From a checkpoint of a small transformer trained on Wikipedia.
Size: 15 layers, width 192, 2 heads of 96, MLP 1152 ReLU, 9.78M parameters.
Architecture: biases, tied embeddings.
Training: a variant of Adam for these matrices, 283M tokens, 8931 steps.
MLP neurons of a small language model. Each row is named by its layer, matrix (up: input weights) and neuron, and shows model dimensions 112-175. Each number is 50 + 15 x the weight over its row's rms, rounded and kept within 0 to 99.
Before each neuron's rows, "fires on" lists the tokens most often at its 100 highest values on Wikipedia text that the model never trained on; "fires in" lists the words (lower case) most often at its 100 highest values on Wikipedia text that the model never trained on.

fires on: " all", " other", " different", " some"
fires in: "all", "other", "different", "some", "others", "these"
L10.up123:38 47 66 66 12 48 57 40 48 73 66 57 58 54 51 52 57 47 48 44 50 41 26 57 41 00 66 46 60 54 72 46 63 52 48 50 53 50 63 74 81 36 47 63 46 51 58 39 53 52 74 54 47 73 68 33 37 56 42 45 58 45 32 44

fires on: " it", " which", " It", "ric", "le", " there"
fires in: "it", "there", "which"
L12.up627:79 53 49 23 48 43 59 52 47 37 45 52 78 65 50 48 75 58 47 59 40 31 25 71 39 32 31 52 68 53 52 15 59 42 75 45 24 39 46 59 55 58 52 29 56 55 40 57 21 64 30 51 56 52 52 58 35 49 47 69 61 50 42 67

fires on: " only", " of", " just", " than", " age", " from"
fires in: "only", "of", "just", "than", "age", "from"
L4.up759:61 27 54 43 30 36 55 35 61 56 56 50 52 40 62 49 75 53 77 75 64 58 39 44 45 35 25 54 53 71 68 33 48 62 47 49 43 83 36 49 35 55 29 51 52 61 55 34 34 53 53 65 54 70 38 42 50 66 48 48 44 35 55 53

fires on: " It", " it", " Team", "It"
fires in: "it", "team", "this"
L4.up431:62 46 26 33 47 52 63 50 47 52 47 32 73 42 41 44 62 23 38 63 67 44 30 45 67 53 59 41 52 40 35 52 77 33 63 21 60 57 64 69 41 59 48 69 57 47 26 48 29 34 49 48 37 52 34 43 38 72 48 45 60 57 70 40

fires on: " a", " the", " to", "ed", " def"
fires in: "a", "the", "to", "earned"
L9.up291:44 46 66 60 41 55 82 51 49 58 43 63 30 45 27 48 45 28 70 25 41 41 46 48 83 59 38 29 20 33 50 47 59 60 40 53 22 52 63 63 73 56 54 60 54 49 29 40 34 37 54 62 40 55 69 19 45 45 46 58 43 51 66 68

fires on: " in", " 19", " 17", " 16", " from", " 18"
fires in: "in", "from"
L9.up1110:60 43 24 39 74 33 70 62 49 56 62 42 47 87 52 53 68 34 79 60 25 41 54 73 36 52 32 51 65 19 63 18 39 27 56 55 56 49 36 47 55 25 25 55 72 52 46 38 41 44 75 25 86 48 66 59 40 70 57 60 56 54 37 43

fires on: " a", " and", " A", "a", " or", "the"
fires in: "a", "and", "the", "or"
L10.up462:65 49 41 52 58 75 85 66 56 80 54 67 34 69 69 45 66 17 66 46 52 55 29 68 39 58 21 35 45 33 51 62 35 57 80 63 37 44 82 68 59 47 52 60 56 44 51 36 30 12 74 66 59 65 30 32 45 38 39 39 55 63 56 57

fires on: " to", " would", " can", " could", " s"
fires in: "to", "would", "can", "could", "may"
L10.up1003:44 26 54 35 40 73 62 47 52 69 58 50 46 54 86 46 64 43 66 58 64 31 17 54 28 28 67 48 61 50 60 40 41 40 48 40 33 47 65 40 54 50 45 42 75 38 69 13 25 42 33 58 95 53 48 37 41 71 68 53 38 38 60 65

fires on: " it", " them", " one", " there", " this", " One"
fires in: "it", "one", "there", "them", "this", "you"
L9.up248:47 43 70 30 42 88 75 67 29 68 41 53 43 58 59 21 65 53 75 65 39 43 30 87 26 26 35 31 41 66 74 40 60 28 61 50 40 53 43 65 77 53 54 53 52 54 36 43 23 33 57 53 66 39 41 63 48 44 55 58 51 45 56 40

fires on: " Award", " Awards", " Association", " for", " School"
fires in: "award", "awards", "association", "for", "school"
L8.up65:29 62 71 43 47 33 69 37 56 65 79 36 41 62 35 73 67 72 28 62 46 35 39 49 55 44 32 65 22 39 37 57 45 35 53 60 39 38 40 64 47 46 44 22 45 77 34 39 44 09 61 45 35 54 53 28 32 50 67 42 60 49 58 38

fires on: " first", " new", " own", " next", " previous"
fires in: "first", "new", "own", "next", "previous"
L8.up215:51 49 48 38 29 47 26 49 71 56 77 45 79 68 56 26 81 31 23 37 50 36 37 46 55 37 69 40 32 36 53 52 48 46 66 35 78 36 35 35 61 39 49 60 88 34 36 53 28 39 51 20 29 55 35 60 38 62 51 50 58 58 58 79

fires on: " to", " He", " She", " he", " also"
fires in: "to", "he", "she", "also", "subsequently"
L8.up463:52 77 61 32 49 53 39 35 53 66 50 39 42 56 79 41 65 59 68 81 47 34 46 75 53 38 63 43 44 62 59 30 66 56 70 49 34 46 80 89 58 53 26 66 61 47 41 38 39 20 57 57 32 59 60 56 29 84 54 74 70 42 37 50

fires on: " as", " to", "s", " by", "re"
fires in: "as", "to", "by"
L7.up1083:46 25 65 63 53 46 76 54 38 58 73 46 04 58 55 37 42 58 33 34 24 47 62 57 54 60 23 57 57 52 41 28 37 56 12 55 51 54 60 52 50 23 48 44 41 47 45 31 32 49 48 55 50 44 47 56 43 40 42 59 51 71 35 69

fires on: " this", " same", " one", " that", " each", " This"
fires in: "this", "same", "one", "that", "each"
L4.up899:30 44 67 49 31 45 57 50 64 64 46 53 36 79 49 40 75 28 90 55 83 50 33 81 28 32 32 26 44 60 47 50 59 33 50 00 38 46 44 55 87 53 40 31 54 43 53 49 39 36 54 35 63 49 36 43 12 46 52 62 52 53 50 28

fires on: " the", " new", " next", "The"
fires in: "the", "next", "previous", "each", "its"
L7.up337:36 68 67 53 32 68 58 55 77 53 65 52 38 61 50 38 60 58 40 47 53 46 32 75 58 42 35 44 40 20 47 36 50 42 50 19 52 72 59 56 78 34 52 34 60 48 31 39 42 27 63 61 46 56 32 65 36 50 46 53 67 62 34 76

fires on: " that", " which", " following", " this", " what"
fires in: "that", "which", "following", "this", "what"
L5.up1053:53 40 61 56 28 35 69 33 74 60 63 53 62 58 53 07 74 36 79 56 64 48 46 46 14 33 33 61 45 55 52 56 55 32 49 09 78 53 47 14 36 41 54 42 78 33 46 54 29 37 62 45 50 64 27 27 25 47 63 41 55 33 68 47

fires on: " be", " Best", " not", "ceed", " v", " adv"
fires in: "be", "best", "not", "nominated", "vice", "proceedings"
L4.up719:18 59 75 50 52 53 63 49 50 73 88 54 52 48 49 40 62 32 44 42 34 69 55 52 42 42 47 56 50 42 59 41 46 51 62 54 38 73 44 82 61 53 42 23 34 50 41 36 41 45 47 49 34 65 43 21 55 40 51 34 51 46 50 18

fires on: " as"
fires in: "as"
L4.up898:53 58 62 35 58 40 62 33 44 45 62 25 35 47 51 33 43 53 35 61 49 34 55 65 48 55 79 47 35 39 49 42 63 61 45 59 57 82 31 63 46 45 25 51 74 60 42 44 29 49 51 51 33 49 41 42 30 80 58 53 50 48 55 42

fires on: " a"
fires in: "a"
L7.up639:60 49 63 58 29 53 62 63 63 55 52 36 41 32 73 44 76 32 60 64 38 61 48 60 55 39 13 40 56 42 38 78 40 36 59 47 54 23 51 46 75 47 48 25 75 47 45 56 18 10 51 58 82 50 27 46 49 57 57 52 54 63 46 40

fires on: " all", " rel", " both", " soc"
fires in: "all", "both", "soccer", "allows", "relocated"
L4.up822:28 43 77 47 52 52 59 39 51 74 59 63 35 71 52 53 56 19 73 54 67 29 45 73 20 35 48 39 41 51 54 57 15 49 57 30 43 68 60 88 70 18 65 68 40 45 54 32 27 51 39 56 74 49 55 46 42 57 52 58 55 45 42 27

fires on: " The", " the", " a", "The", " D", " A"
fires in: "the", "a"
L12.up794:29 64 38 34 30 55 62 51 59 62 50 58 43 31 46 38 30 63 84 38 38 53 65 54 24 35 36 31 70 42 38 50 50 76 67 24 45 71 57 62 85 58 62 49 48 35 40 40 43 46 35 44 56 61 26 53 37 40 40 50 65 69 65 54

fires on: " in", " to", " for", " from"
fires in: "in", "to", "for", "from"
L10.up754:55 59 49 32 36 32 39 55 42 73 65 53 49 70 53 48 90 63 62 28 29 46 60 66 58 46 50 59 42 41 72 71 26 33 46 43 52 56 66 76 58 01 37 48 49 28 52 56 50 40 74 60 61 53 43 46 26 59 49 37 54 59 73 29

fires on: " that"
fires in: "that"
L5.up23:04 39 70 48 49 57 71 42 66 62 61 39 48 77 53 39 76 46 70 49 65 20 44 60 33 51 10 46 24 41 41 35 46 29 51 38 48 41 49 73 83 73 34 58 49 47 42 38 49 48 48 13 67 48 44 50 22 39 50 74 56 54 46 38

fires on: " there", " However", " There", " it", "om", "here"
fires in: "there", "however", "it", "whom", "where"
L10.up547:51 58 66 56 64 53 58 56 47 61 63 31 70 64 55 41 70 33 38 61 60 33 49 60 41 19 41 33 31 30 57 24 66 55 41 24 39 55 49 85 55 67 40 53 64 42 32 37 39 70 50 25 56 53 51 56 24 49 53 83 79 44 58 47

fires on: " Awards", " Award", " record", "2009", " 2009"
fires in: "2009", "awards", "award", "2010", "record", "2020"
L4.up780:48 74 69 36 42 58 73 38 30 89 77 50 56 54 39 68 41 69 46 61 38 48 54 44 63 42 60 35 39 16 38 43 61 42 46 56 48 51 31 60 40 56 64 45 77 57 50 65 45 45 44 45 45 45 64 52 24 66 61 40 41 51 43 49

fires on: " then", " said", " also", " that", " later", " announced"
fires in: "then", "said", "also", "that", "later", "announced"
L5.up1084:55 33 61 41 47 43 74 46 46 57 56 34 68 62 68 51 76 27 42 76 70 41 45 62 51 41 60 64 24 57 57 17 60 52 48 41 62 74 56 84 48 50 37 54 52 57 40 30 20 39 45 27 51 50 26 47 32 48 46 96 56 43 62 51

fires on: " which", " This", " this", " it", " that", " the"
fires in: "this", "which", "it", "that", "the"
L9.up218:60 69 38 62 40 58 73 70 61 65 48 46 57 61 68 19 82 37 94 61 58 38 41 81 31 37 31 36 64 52 59 56 48 22 75 36 52 48 36 53 61 45 43 63 70 25 53 62 18 24 41 35 50 42 37 45 36 51 63 73 67 58 52 59

fires on: " to", " at", " by", " To", " for"
fires in: "to", "by", "at", "tooth", "for"
L12.up904:60 44 24 26 36 47 80 66 43 81 60 61 27 52 72 21 54 56 31 65 32 49 67 62 49 66 37 75 58 35 50 22 33 42 40 51 38 38 61 43 48 49 50 37 28 58 68 43 48 68 41 63 52 63 40 44 21 57 15 34 56 71 46 59

fires on: " which", " to", " there", " while"
fires in: "which", "to", "there", "while"
L9.up878:65 56 31 45 37 55 52 32 53 54 48 55 40 59 90 47 48 46 45 63 40 22 21 53 43 29 42 69 63 57 77 21 44 33 64 60 31 35 66 96 23 55 35 54 36 39 58 56 47 39 52 58 37 59 43 33 09 60 56 61 51 51 57 59

fires on: " up", "s", " out", " down", " back"
fires in: "up", "out", "down", "back", "appears"
L7.up1108:61 26 34 47 45 43 35 58 43 61 62 44 57 70 35 31 98 67 47 55 47 66 48 44 38 39 39 50 39 70 67 36 56 22 53 55 48 62 58 77 45 51 52 60 70 46 59 37 27 57 62 35 44 63 29 51 12 63 40 64 49 45 53 43

fires on: " for", " took", " against", " For", " over"
fires in: "for", "took", "against"
L4.up592:60 40 33 41 47 37 39 67 46 53 45 66 49 42 51 54 48 50 58 64 53 63 41 49 83 64 70 65 50 38 63 46 27 32 45 33 30 52 55 69 68 41 58 41 43 53 37 46 36 46 82 45 78 70 80 30 38 62 40 42 56 42 39 27

fires on: " of", " to", " by", " as"
fires in: "of", "to", "by", "as"
L9.up653:31 29 67 52 39 39 68 45 37 66 62 27 44 34 61 19 58 50 62 80 05 57 50 77 40 49 68 43 30 35 53 36 62 31 40 59 61 67 95 58 48 38 24 68 59 85 55 41 37 17 64 58 29 41 63 53 59 55 41 41 70 59 63 59

fires on: " had", " has", " he", " she", " not"
fires in: "had", "has", "she", "he"
L8.up494:17 52 65 54 65 57 70 60 49 51 54 38 68 58 75 49 45 41 49 50 14 48 60 53 48 32 41 35 68 46 68 68 57 55 44 58 39 78 54 49 55 51 44 39 52 53 46 48 39 31 51 53 39 75 54 42 36 68 52 68 54 57 47 88

fires on: " had", " has", " have"
fires in: "had", "has", "have"
L4.up875:30 39 68 51 56 58 58 62 53 39 72 41 75 55 75 48 70 23 60 70 41 63 60 51 60 60 33 52 81 35 58 36 62 51 51 58 52 72 55 42 83 44 17 76 62 69 41 56 29 33 30 56 66 69 58 29 48 61 46 73 55 56 52 79

fires on: " of", " the"
fires in: "of", "the"
L9.up1017:31 32 59 31 51 39 55 60 65 60 50 84 44 56 60 60 31 26 48 25 41 40 58 78 64 16 47 37 28 10 51 48 16 30 23 37 18 40 54 88 80 47 60 53 62 35 46 37 64 36 54 47 63 66 60 31 57 55 45 34 71 72 43 56

fires on: "'s", " met", "ixed"
fires in: "s", "metres", "mixed"
L4.up438:50 47 40 46 36 43 68 41 52 63 41 51 75 34 54 92 54 34 51 31 73 45 25 43 45 49 47 43 59 18 48 45 34 55 55 51 46 49 43 52 42 48 30 60 66 55 53 45 42 58 54 59 61 55 82 76 39 75 51 36 65 43 43 29

fires on: " over", " out", " up", " back", " run"
fires in: "over", "out", "up", "run", "back"
L7.up560:37 16 53 32 32 41 49 54 44 80 68 50 56 24 36 20 75 57 60 75 49 66 38 29 70 38 52 49 48 73 63 58 37 39 38 33 29 33 48 93 51 24 50 73 55 42 52 41 32 59 77 51 34 63 60 62 41 78 37 48 59 63 70 44

fires on: " as", " name", " only", " considered", "uty", " than"
fires in: "as", "name", "only", "considered", "deputy", "than"
L8.up172:53 44 94 33 32 56 38 54 67 60 67 30 45 33 69 58 60 27 23 31 63 59 44 32 51 64 66 48 20 52 40 38 72 58 38 40 40 83 42 73 66 51 40 54 34 50 45 49 31 42 38 53 28 38 47 45 26 73 25 42 75 45 60 55

fires on: " national", "ational", " National", " general", "ial", "'s"
fires in: "national", "international", "general", "s", "nationality"
L5.up982:57 61 67 59 25 52 64 36 52 61 50 45 35 49 73 94 58 24 44 40 64 52 25 66 66 36 39 09 32 42 30 68 28 54 53 49 48 58 35 65 72 37 40 49 44 48 42 60 38 66 43 54 58 48 68 46 63 60 69 52 54 32 47 52

fires on: " from", " of", " at", " the", " to"
fires in: "from", "of", "the", "at", "to"
L10.up457:73 35 57 35 42 60 62 60 65 72 50 58 38 66 53 19 49 47 67 50 25 45 23 60 69 39 67 64 32 31 48 47 40 38 30 51 46 34 48 38 62 51 49 51 77 37 57 23 62 44 63 76 61 66 45 57 37 48 32 31 52 77 61 55

fires on: " that", " said", " where", "aying", " because", " belie"
fires in: "that", "said", "where", "because", "saying"
L4.up581:56 44 75 52 45 44 60 40 56 58 61 28 71 43 63 27 66 23 67 56 67 49 56 62 12 54 40 58 38 85 78 21 68 61 54 30 42 57 56 67 67 49 43 29 45 17 46 37 23 47 52 25 45 44 15 64 08 66 45 73 58 45 52 33

fires on: " with", " by", " at", "with", " from", " including"
fires in: "with", "by", "at", "from", "including"
L12.up639:45 48 43 37 37 50 73 49 72 59 83 52 30 42 77 22 52 53 47 55 49 48 44 56 64 71 32 59 57 29 63 46 23 27 58 58 28 25 59 79 43 64 65 77 58 58 62 24 31 47 69 53 37 42 22 44 30 59 32 41 60 73 53 63

fires on: " a", " the"
fires in: "a", "the"
L8.up505:44 52 48 45 54 57 74 53 73 60 42 56 42 48 50 35 38 41 66 33 31 47 52 76 24 41 34 35 49 30 26 51 35 51 48 27 23 27 52 82 75 59 46 20 51 37 34 41 20 32 38 60 59 56 29 74 39 49 57 53 60 54 65 54

fires on: " had", " have", " has", " She", "ick", "'t"
fires in: "had", "have", "has", "kick", "t", "she"
L9.up242:50 76 58 58 32 54 57 44 23 50 71 57 73 65 59 12 62 12 48 75 42 59 34 35 57 48 26 49 77 44 73 37 60 44 64 54 63 32 44 44 64 47 27 85 56 58 34 20 27 21 36 58 54 61 43 39 33 72 51 65 64 56 65 44

fires on: " also", " not", " only", " even", " just", " often"
fires in: "also", "not", "only", "even", "often"
L5.up329:56 46 72 50 29 53 45 35 73 77 59 51 57 66 74 52 99 41 27 49 49 55 54 67 29 46 14 48 46 44 69 39 39 60 48 30 57 73 53 60 49 40 45 39 30 46 57 34 21 34 70 56 41 53 62 37 49 65 46 67 58 39 38 63

fires on: " has", " have", " had"
fires in: "has", "have", "had"
L4.up989:35 45 77 55 56 59 55 60 36 61 62 42 65 32 59 42 47 29 99 50 61 66 62 72 58 58 30 49 73 39 70 37 45 60 53 68 55 58 62 30 55 44 10 62 55 50 56 44 22 42 46 39 71 64 23 59 45 50 39 67 55 50 64 58

fires on: " the", " not", " be", " a", " it"
fires in: "the", "not", "be", "a", "it"
L7.up1096:22 54 65 40 59 36 56 61 60 61 56 54 60 60 45 28 80 19 82 51 63 54 42 73 41 42 16 40 50 28 39 34 48 70 74 16 50 50 54 60 94 45 10 40 52 39 48 28 44 32 53 46 28 75 52 51 51 51 47 61 73 47 44 55

fires on: " so", " as", "in", "As", " So", "ince"
fires in: "as", "so", "software", "soon", "since"
L12.up202:34 75 57 53 66 67 65 55 56 49 58 30 64 70 65 27 69 38 49 43 61 38 58 65 70 67 49 54 26 34 51 21 49 55 41 53 44 56 67 65 85 36 21 28 39 57 31 27 26 54 76 53 49 44 41 42 47 67 43 58 43 69 55 75

fires on: " the", " to", " of", " Col", "the"
fires in: "the", "to", "of"
L7.up1067:29 43 70 63 43 56 69 42 72 71 53 74 21 77 46 86 44 48 23 37 27 25 56 71 51 48 40 27 33 42 31 61 32 60 55 50 35 78 68 60 70 46 62 42 50 55 51 40 49 24 35 60 34 41 66 53 54 54 52 42 47 63 59 73

fires on: " from", " on", " by", " to"
fires in: "from", "on", "by", "to"
L7.up786:64 30 46 30 62 51 70 39 48 66 52 65 37 38 68 52 55 62 45 57 40 22 30 44 72 50 35 62 61 48 72 47 46 21 57 51 51 31 66 67 29 32 29 64 80 54 63 51 50 57 73 64 60 71 41 24 24 54 53 34 48 51 47 81

fires on: " The", " It", " He", "The"
fires in: "the", "it"
L7.up363:57 49 53 53 36 37 69 40 54 50 70 41 71 45 66 22 48 33 77 40 38 46 39 35 35 46 62 34 67 30 50 40 41 45 61 40 43 50 77 55 77 61 58 38 62 54 37 37 30 18 39 42 48 56 35 54 34 62 31 38 55 61 68 79

fires on: " out", " or", " over", " a", " any", " in"
fires in: "out", "or", "over", "a", "in", "under"
L8.up98:70 53 56 54 35 52 58 57 42 51 52 30 45 52 59 54 63 46 75 40 14 58 23 62 45 42 35 31 43 52 59 59 39 11 44 30 45 55 73 50 75 55 55 37 76 30 43 38 25 25 95 59 38 86 58 54 32 44 63 48 52 49 51 48

fires on: " only", " us", " also", " even", " typ", " poss"
fires in: "only", "also", "even", "usually", "uses"
L5.up932:67 69 69 39 12 37 48 27 74 94 42 61 73 53 67 38 90 43 31 37 55 56 40 61 41 36 18 36 45 66 54 49 38 57 58 58 41 72 52 59 66 39 63 48 36 33 41 56 13 43 81 67 44 73 57 33 47 50 42 65 53 49 54 67

fires on: " one", " that", " each", " the", " any", " this"
fires in: "one", "that", "each", "the", "this", "any"
L8.up263:48 26 68 41 27 49 68 56 69 65 52 58 57 72 51 22 78 32 72 70 32 29 34 74 31 44 37 28 38 43 52 53 49 36 70 11 47 34 51 70 96 53 47 84 54 48 43 44 39 44 58 46 67 50 33 49 41 66 48 32 48 59 30 36

fires on: " All", " mat", " top", " all", " Top"
fires in: "all", "top", "matches", "first", "and", "gold"
L4.up365:66 53 75 53 40 43 70 29 45 72 70 73 58 71 42 80 55 32 84 37 82 56 41 54 38 49 28 53 62 30 39 63 36 70 54 31 45 51 36 66 43 54 43 60 37 74 50 40 39 48 52 55 37 59 58 32 50 72 58 47 57 58 47 28

fires on: " who", " she", " He", " they", " he"
fires in: "who", "she", "he", "they"
L12.up582:47 56 55 37 55 78 74 33 27 78 78 41 37 55 67 11 59 52 51 64 46 46 70 44 45 50 59 50 54 47 68 29 75 60 66 51 42 40 29 48 57 55 45 32 79 82 44 52 42 31 32 66 70 39 81 42 38 79 56 58 59 36 62 71

fires on: " a"
fires in: "a"
L8.up544:39 68 66 41 48 53 93 59 60 52 49 42 56 39 55 39 37 43 49 36 51 49 67 73 56 30 40 22 68 36 45 59 19 38 50 28 41 27 61 44 67 62 54 37 75 37 44 76 16 48 46 73 59 50 46 23 49 45 58 42 58 52 47 54

fires on: " with", " all", " All"
fires in: "with", "all"
L5.up317:35 62 82 36 49 37 65 37 49 67 76 55 32 41 48 54 73 50 64 64 51 46 45 46 40 48 41 61 69 46 40 69 51 75 49 40 48 63 72 85 54 39 59 79 37 59 43 38 41 39 53 59 25 83 58 29 48 61 56 39 52 42 44 34

fires on: " to", " for", " of", "'s", " from", "ing"
fires in: "to", "for", "of", "s", "from", "on"
L7.up547:35 56 47 41 46 62 64 61 52 61 58 40 47 50 86 38 59 53 41 39 39 51 45 77 51 45 42 59 70 55 56 45 51 45 38 23 55 22 50 64 43 25 41 39 68 36 54 28 42 47 46 38 75 67 42 41 28 23 43 39 75 49 58 52

fires on: " on", " in"
fires in: "on", "in"
L5.up655:70 42 42 27 43 46 68 54 53 45 55 54 57 65 52 55 83 54 35 55 35 53 33 31 31 40 27 52 52 41 54 24 35 61 54 53 60 39 43 45 45 45 28 69 99 41 38 36 54 47 72 50 55 55 71 44 41 76 62 48 54 50 27 64

fires on: " was", " became", " as", " a", " signed"
fires in: "was", "became", "as", "a", "signed"
L12.up163:26 56 56 42 56 39 39 56 43 47 92 63 22 62 76 09 70 36 70 70 36 40 48 65 67 50 63 57 51 35 51 47 50 32 39 52 23 64 49 60 48 30 29 51 49 69 47 50 25 28 57 48 64 58 35 68 21 70 51 57 66 59 44 60

fires on: " in", " s", "augh", " to"
fires in: "in", "taught", "to"
L9.up1089:65 38 70 56 38 71 52 39 34 61 61 56 40 44 49 60 74 63 59 44 53 36 59 73 42 44 49 55 44 67 84 54 47 40 62 37 41 39 92 83 70 31 54 45 53 56 49 45 19 34 73 54 82 68 39 78 26 57 46 42 67 60 58 49

fires on: " and", " as", " but", "r", " so", "o"
fires in: "and", "as", "but", "so"
L9.up1119:29 69 58 53 58 54 49 40 63 73 63 37 34 63 73 43 56 57 76 50 28 60 61 73 77 57 30 42 71 38 66 44 52 67 61 47 75 51 62 73 84 50 09 42 49 50 51 26 44 28 42 65 53 47 32 65 36 49 54 80 65 53 50 43

fires on: " first", " just", " UTC", " only"
fires in: "first", "utc", "just", "only"
L5.up177:48 14 44 55 32 40 60 39 58 49 69 62 99 93 59 63 75 41 52 63 47 50 29 24 55 20 36 53 57 27 44 44 37 26 42 32 52 80 53 39 36 44 44 69 53 37 52 60 21 54 47 54 45 66 37 51 69 42 38 63 48 39 49 54